Part of a small language model's weights: MLP 1920 GELU.
MLP neurons of a small language model. Each row is named by its layer, matrix (up: input weights; down: output weights) and neuron, and shows model dimensions 224-287. Each number is 128 + 24 x the weight over its row's rms, rounded and kept within 0 to 255.
Before each neuron's rows, "raises" lists the tokens whose logits its output raises most directly, leaving later layers aside.

raises: " view", " showing", " seen", " phot", " pict"
L7.up219 [151 134 136 131 112 134 160 107 114 143 207 126 143 106 139 147  88  91 141 114 107  98 153 134 142 136 137 149 111 157  92 114 144 146 116 146 113 109 166  98 148 136 138 113 130 146 132 120 101 153 152  89 107 102 100 161  93 147 147 115 152 118 121 139]
L7.down219 [147 141 135  97 141 127 118 151 135 132 114 127 155  77 104 137 149 140 149 101 196 161 147 160  99  78 123 133  93  67 137 114 144  98 119  88 140 146 121 125 130 120 133  81 121 112 146 124 117 135 119  73 140 162 121 112 184 147 140  81 124 149 161 143]

raises: "ce", "ce,", " shown", " referred", " thought"
L7.up1885 [ 96 138  75 142 143 131 148 148 146 104 163 152 133  89 143 118 125 127 163 127  74 145 127 138 134 134 125 131 138 117 135 160 163 169 182 118 170 157 110  97 103 114 108 130 165  85 102  98 158 128 111 152  96 118 148 116 130 146 168 139 115 116 119 133]
L7.down1885 [146 139 102 148  72 163 123 112 156 112 113 120 120 125 134 113 106 141 126 167 116 119 104 153 184 134 135 163 135 102  87  95 127 147 139 107 127 136 117 112 145 147  90 108 109 127 152 102 140 125 127 136  60  91 133 151 124 136 118 142 172 148 112 109]

raises: "able", "in", "ab", "out", "off"
L7.up586 [125  99 137 169 174 119 153 162 134 122 147 117 127 105 141 158 115 150 108 169 152 128 136 128 124 101 161 129 173 217 120 104  98 158 138 104 139 153 111 128 103 123 130 157  82 148 144 138 151 139 120 153 180 132 115 142 155 123 124 165 105  66 114 137]
L7.down586 [149 124 185 109 152 125  91 140  92 166 111 167  70 118 159 181 133  93 126 109 155 110 137 142 156 151 158 155 112 130 109 117 128 125 105 155 121 113 138 124 115 164 146 131 119 136 140 124 126 177 136 132 153  95 112 109 146 162 120 163 152 122  95 142]

raises: "ly,", "ove", "rd", "road", "iginal"
L6.up1097 [117 133 106  86 146  97 116 150 149 111 110 128 116 132 148  93 151 129 149 116 140 115 142 102 110  80 127 117 162 164 122 140 164 101 131 157 158 146 107 166 140 160 119 120 105 136 101 150 128 124  97 115 166 112 131 144 164 115 135  82 146 155 130 123]
L6.down1097 [129 133  91  95 114 127 131  87 121 112 102 172 145 128 129  88 123 109 154 135 137 113 129 139 158 131  90 105  97 167 127 130 126 123 120 176 142 131 129 134 128 170 169 125 109  97 131 139 150 103 143 127 135 114 123 141 103 126 117 197 131 120 132 140]

raises: " average", " GD", "$", " time", " need"
L6.up563 [ 96 126 125 109  91 114 127 103 135 126 139 142  85 142 129 127 120 131 157 176 151 162  68 114 139 151 126 118 105 116 185 144 135 124 141 173 145 108 146 146 147 131  87 127 130 113 137 117 132  90 160 125  86 128 128 123 132  82 151  98 154 116 107 118]
L6.down563 [152 119 138 150 138  93 140 132 123 100 135 160  97  80 136 148 152 114 162 112  87 120 122 148 167 149 134 105 151 119 100 168 148 168 146 144 206 135 120 115 118 131 139 115 123 170 135 106 107 125 147 136  81  99 179 138 110  97 122 113  79  98  99  84]

raises: "k", "kin", "ig", "ker", "own"
L7.up1858 [122 132 150 146 126 165  86 116 133 113 119 114  95 171 165 141 133  90 187 152  70  96 171 114 149 142  99 151 123 130 117 179  76 127 161 149  97 128 159 146 111  96 155 108 134 158  96  88 123 151 142 148 138 115 130  98 129 171 146 144 133 130 146 136]
L7.down1858 [ 69 100 150 107 130 149 108 112  92 112 146  80  80 152 160 170 127 117 139 130 110 123 139 103 146 134  96 109 122 100 137 108 152 105 112 123 103 173 105 104 117 131 122 105  93 100 102 123 130 156 133 130 112 124 138 181 121  96 165 149 120 156 137 172]

raises: "o.", "o", "o,", "ino", " Moore"
L7.up1316 [116 161 110 138  98 119 159 128 130 144  94 179 178  92 116 182 155 115 152 108  93 124 142 114 143 120 101 117 112 119 152 152 114 126 157 123 100 120 162 158 100 107 109 149 116  89 106 136 102 169 143 130 129 136  97 135  87 110  86 118 131 118 111 122]
L7.down1316 [ 84 116  96 122 137 112 144 132 133 128 160 105 120 147  89 114 152  98 134 105 184 171 101 175 129 128 162 144  94  90 142 144 102 102  96 144 111 122 125  94 154 130 112 133 108 130 145 123 100 138 148 130  92 145 131 121 101 151 100 123 132  73 128 141]

raises: "\"", "\",", "s\"", "\".", ".\""
L6.up926 [128 110 148  98 118 134 160 120 168 157 146 119 140 100 119 123 112 134 162 134 132 132 122 110 155 128 111 158 118 147 120 118 121  97 155 135 121 184  99  85 164 177 127 117 101 113 136 114  99  85 151 116 145 121 128 147 131 129 146 150 150 148 125 143]
L6.down926 [115 144 128 127 177 101 145 149 105 139 102 140 133 142 127 112 162 116 120 130 150 129 102 129 155 108  74 121 128 139 147 110 109 139 157 134 169  92 129  73 119 136  58 136 128 106 179  92 145 112 131 113 143 112 138 173 146 107 117 131 159 130 143 170]

raises: "ings", "ings,", "ing.", "az", "ing"
L7.up93 [103 145 163 154 109 112 148 113 125 138 125 126 133 135 180  82 153 129 133 141 154 115 155  99 138 140 127 203 118 146 136 148 107 134 153 148 163 145 115 120 113 125 104  78 144 154 154  94 100  75  89 131 113 153 144 116 149 152  84 126 132 113 124  87]
L7.down93 [159 133 185  95 140 109 152 118 177 119 167 157 148  79 123  88 137 132 124 148 177  94 164 154 105 108 150 111  94 177 128 156 115 136 165 104  93 110 125 154 105 111 105 127 133 124 133 109 141 150  61 139 127 171  96 101 106 145 113 126 131 146 134 154]

raises: "ify", "ize", "izes", "lect", "ise"
L7.up508 [ 93 117 125 154 174 156 126 116  76 133 109 152  77 132 138 151 184  88 132 144  97 167 126 127 123 118 129 156  98 158 109 119 168 138 134 138  85  88 128 106 128 128  79 129 140 141  94 112  99 169 129 153  95  97 120 127 124 141 146  94 139 142 147 164]
L7.down508 [176 107 136 108 122 142 105 156 167 129 160 133  94 109 113 105 127  73 132 138 110 141 147 115 101 113  85 122 164 144 118 145 135  86 134 129  88  99 150 174 146 113 119 134 101 169 137 160 108 128 159 145 113  94 114  99 175 106 128 114 127 150 153  71]

raises: " away", " later,", "eter", " below", " forward"
L6.up1894 [148 195 148 161 104 130 121 141 127 126 139 137  99 128 132 146 119 137 155 130 149 147 130 155 122 117 114 122 162 107 137 140 145 112 148 122 101 127 141 132  91 123 108 151 133 140 158 124 156  88 134 126  98 125 181 170 111 102 127 136 157 108 149 113]
L6.down1894 [168 132 144 145 157 147  93 120 133 113 160  66 130 110 113 117  98 124 173 121  80 152 133 125  89 149 128 143 121  99 142 144 113 106 110 146 101 164 118  87  86 109 109 176 108 124 121  99 122  93 147 172 103 121  72  94 120 124 114 115 106 136 113  95]

raises: " characters", " series", " story", " Series", " format"
L3.up355 [ 97 153  82 134  75 105 154 168 152  88 139  97 129 127 132 139 121 137 130 126 176 143 125 140  73 147 118 106 162 106 160 125 145 143 125  59 158 123 118 121 152 171 111 113 121 136 157 126 139 145 100 125 112 141 111 130 122 160 125 125 116 165 106 156]
L3.down355 [124 123 129  99 139  98  64  82 109 138 159 149 104 135 162  97 115 129 119 127 174 123 138 155  99 117 119 134 123 184 134  89 121 138 151 178 102 151 131  96 125 137 137 162 169  94 134 123 167  93 115 109 135 135  96 102  85 110 154 128  93 144 130 144]

raises: " October", " 190", " May", " March", " 191"
L7.up582 [130 136 148  99 109  84 176 122 166 122 178 170 159 130 141 158 132 159 155 148 131 137 144 118 103 126 127 128  99 130 148 143 120 155 149 109 106 106 143  77 109 155 104  73 167 132 109 149 100 163 144 103  73 114 122 154  91  73 104 157 162 134 104 180]
L7.down582 [115 147 154 106 123  98 120 144 138 123 120 110 132 169 138 117 140 171 125 117 139  91 169 110 189 105 105 108  86  96 169  95 122 141 120  93 108 103 110 161 118 123 102 118  97 127 126 106 131 121 102 116  95 151 136 145 140 124 140 150 147 118 150 134]

raises: "ends", "ises", "ies", "its", "ishes"
L6.up1462 [148 125 141 127 135 126 134 151 114 155 121 132 122 131 140 142 167 123  92  85 116  92 102 152  96 162 139 125 126 146  99 108 104 199 105 141 115 101 121 146 153 145  95 174 120 140 149 169 133 123 124 149 117 135 153 170 145 131 104  91 118  76 177 139]
L6.down1462 [171 145  98 106 125 135 154 153 159 171 128 104 110 117 120  99 145 134 129 131 101 143 138 125 143 133 113 105 118 146 136 165 139 136 108 113 127 111 107 119 166 112 132 149 116 124 116 135 107 156 108 153 117 122 163 133 125 125 112 122 145 190 107 127]

raises: " with", " between", " among", " With", "ship"
L6.up1661 [166 124 146 146 101  95 139  99 102 117  99 158 139  73 177 127 156 152 167 153 123 168 126 133 141  89  81 131  77 153  82 105 135 110 125  92 111 119  85 152 142  91 118 112 146 100 129  96 144 156 135 147 108 127 154 112 132 114 129 150 140  80  93 133]
L6.down1661 [140 152 130 108  91 119 125 136 177 109 119  95 142  70 131  82 131 137  85 104 153 102 160 171 172 153 111 105  81 174 126 131 137 103 120 126 168  91 122 118 121 122  86 147 119 120  97  99 102 159 140 182 128 169 165  97 147  99 119 132 150 154  95 136]

raises: " rul", " rule", " Empire", " dynast", "dom"
L6.up1812 [107 130  80 138 146 141 152 134 141 116 168 154 105 103 139 155 160 152 150  69 175 148 114 129 118 140 118 134 110 123 154 141 141  97 123 111 141 121 183 162 137 115 107 112 121 171  98 170 141  99 143 152 134 104 139 114 138  98 126  99 139  98 116 162]
L6.down1812 [122 118 125 109 154 121 125  60 125 107 163 166 100 153 114 124 123 107 113 126 134 130 128 147 132  98 130 160 103 163 153 127 194 100 110 182 166 149 144 151 133  83 108 108 112 153 138 132 155 101 136 127 108 147  88 155 152  94 128 150 104 137 123 132]

raises: "ises", "ries", "ishes", "ends", "ks"
L6.up826 [121 154 119 124 113 152 117 127 109 120 106  75 113 118 157 138 128 144 133 143 107 110  97  89 163 150 147 164 107 132 118  67  96 160 143 102 108  71 103 144 156 128  89 147 120 134 150 140 142 136 134 157 135 148 124 110 148  74 106 136 131 122 165 108]
L6.down826 [148 157 103 140 108 182  91 122 123 130 110  91 137 106 109 136 145 117 167 104 162 131 135 149 162 144 113 100 175 138 152 128 125 114 132 120 105  83 112 122 125 125 106 155 119 134 160 127 159 124 118 134 137 139 111 107 102 103 115  91 110 113 150 108]

raises: "y.", "y,", "ery", "igh", "i"
L7.up272 [161 115  77 136 170  87 138  68 105 127  78 127 147 119 124 129 109 106 126  73  99 136 122 131 159  68 121 116 124 128  94 130  81 121 153 105 136 129 113 106  95 128 135 194 168 121 125 128 101 172 113 139 143 142 105 100 185 156 134 121 138 158 173 109]
L7.down272 [130 136 137  68 166 130 108 151 155 140 131 149 121  96 148 177  97 113 171 145 123  85 131 112 131 113 151 156 120  82 167 116 139  97  97 182 122 117 164 135 100 119 145 130 148 167 143 137 137 155  49 163 108  99  86  76 144 123 154 149 111 138 154 143]

raises: "7,", "3,", "8,", "2,", "6,"
L7.up789 [101 129 119 159 110 150 128 112 150 111  71 136 139 109 158 111 132 180  73 131 128 126 110 113 144 184 153  80 118  94 127 185 130 146 123 146 139 125 140 157 120 131 159 103 164 148 148 122 151 132 175 147 119 155 121 138 110 137 131 107 132  98 117  86]
L7.down789 [127 139 113 159 132 121  81 136  75 137 162 139 120 104 156 103 148 100  70 145 125 140 158 121 163 132 118  97 142 119 137 158 149 131 121 154 171 114  83 127 108 115 111 136 151 129 123 124 128 134 118 154  87 124 168 148  80 132 124 100 101 193 104  95]

raises: "i-", "i.", "i's", "i,", "i"
L7.up51 [124 109 181 106 157  64 124  71  71 151 161 127 137 132 117 131 129 101 154 120 140 119 100  96 136 170 133 106 111 140 130 130 183 134 137 105 116 152 126 149 128  98 150 125 132 125 136 152 143 109 115 161 108 132 114 113 131 142 108 123 164 126 172 124]
L7.down51 [108 138 136 156 157 131 104 127 164 165 130 137 126 135 147 113 102 130 108 105 136 107 107  78 121 126  92 107 106  83 108 129 142 120 125 133 125 173 119 174 134 121 102 139  91 125  94 105  87 143 127  91 111 119 120 119 166 127  97 145 132  98 187 138]

raises: "obile", "emor", "ixed", "embers", "ission"
L7.up639 [159 144 132 115 152 100 111 144  88 117 148 137 132  91 155 115 126  67 163 164 160 143 172 137  83 135 132 154 150 132 121 145 111 101 157 100 121 126 124 159 181  87 160 113 172 116 109 115 151 100  93 100 169 135 147 110 157 113 140 115 165 114 111 146]
L7.down639 [127 114 125 127 161 106  78 168 111  97 109 130 128  89 182 162 109 117 197 143 149 157 113 128 108 159 154 138 117 116 154  98 136 108 114  97 106 126  87 156 103 136 134 139 118 126 111 137 134 158 130 123  80 110 174 134 188 135 160 132 112 136 149 142]

raises: "ø", "ö", " Norway", " Nord", "br"
L7.up638 [134 135 132 136 125 107  96 119 134 131 120 146 175 170 126 139 117 121 148 134 154 116 127 104 155 125 127  97  90 140 140 106 126 161 129 115 125 132 125 113 139 134 112 117 127 100 116 159 168 124 121 133 131 113 124 124 125 152 125 132  70 143 113 122]
L7.down638 [113 155 113 166 118 115 135 132 137 148 161  95 114 157 132 169 152 117 122 129  86 132 120 135 137 167 108 132  96 174 133 138 119 119 130 102 128 124  84  88 145 115  88 162 125 102 110 124 143 129 120 144 146 115 109 155 120 110 168 140  96 119 159 137]

raises: "ly,", "ely,", "ly.", " times", "while"
L7.up260 [144 163 111 156 140  81 105 161  90 109 143 110 107 113 140 136 119 105 128  99 130 121 151  68 115 103 137 142 127 151  57 157  97 150 111 124  86 106 137 148  92 182  88 145 130 148 136 150 160 128 122 144 126 128 147 169 149 147 130 149 130 120 134 108]
L7.down260 [116 114 141 181 131 121 174 111 163 145 126 119 148 142 111 121 122 130 145  87 143 138 106 110 101 120 165 140 117  96  90 106 113 154  91 182 165 115 133 147 145 137 105 152 120 146 116 129 137 108  92  78 155 123 175 127 102 139 125  97 124 115 100 139]

raises: "ch", "che", "cha", "ch,", "ama"
L3.up1865 [166 117 115 121 114 110 117 128  83 160 124 103 179 101 155 148 158 141 172 113 139  90 133 110 120 117  96 113  97 119 145 125 145 129  93 115  85 155 142  74 136 136 104 139 101 103 123 134 143 137 161 135  89  74  76 165 110 159 132 117 129 135 155 131]
L3.down1865 [ 67 113 141 140 128 156 152 100 161 179 142 135 114 147 135 128 159 120 115 132 134 125 116 149 146 109 115 108 136 147 104  91 128  79 102 143 114 144 148 127  78 122 111 162 143 141 155 122 142 127 145 148 133 102  95 149 153 156  97 102 165 102 124 121]

raises: " that", " that,", " same", "iter", "New"
L6.up113 [110  87 134 164 125 171 194  80 150 127 144 136 109 117  52 135 124 123 116 127 150 140 130 133 105 144  90 162 139 131 159 149 149 123 133 118 164 124  86 135 185  96 159 143 158 168 151 143 136  62 110 132 126  84 138 138  91 130 106 124 175 110 103 111]
L6.down113 [115 120 137  92 149 151 129 109 128 110 117 128 135 124  89 129 122 160 117 133  88 128 109 139  98 127 131 122 111 143 161 153 128 124 150  57 112 112 106 171 146 122 124 116 137 110 172 132 148 123 151 190 154  88 179  69 151 155 128 147 106 111 133 129]

raises: "ver", "ori", "vi", "ari", "or"
L6.up1898 [141 131 119 140 120 186 139  90 141  93 146 140 117 107 120 149 117 127  64 156  95 118 114 119 108 143 159 111  95 180 138 162 151 159 107  93 163 129 160 156 129 142  94 107 136 127 119 117 130 103 143  98 112 133 106 150 156 111 142 110  92 157 114 152]
L6.down1898 [103 114 118  64 137 115  92 138 109 153 104 133 144  98 123 102 153 143 125 144 129  87 155 170 138 187 122 114 124  88 126 103 151  82 117 126 117 125 156 122 117 139  95 128  90 135 118 121 173 169 155 115 129 169 149 174 153 120 149 118 132 137 144 124]

raises: " that,", " about", " concern", " that", " how"
L6.up1037 [104 138 113 136 112 154 156 110 150 118 128 136 133  70 131 118 150 149  89 119 159 121 128 135 132 128 111 157 140 173 110 169 101 156 127 129 136 153  98 163 103 136 114 150 114 130 141 115  89 117 107  89  94 125 140 172  86 113 113 135 144 144 109 152]
L6.down1037 [144 133 162 112  75 121 135 151 175 100 108 191 150 134 107 131 122 120 140  83 123 137 110 138 146 104  84 128 125 140 105 112 113 157 126 102  99 148  98 158 109 124 133 166 132 136 147 156 119 146 111 117 133 163 136 129 145 140 139 100  89 160 117 129]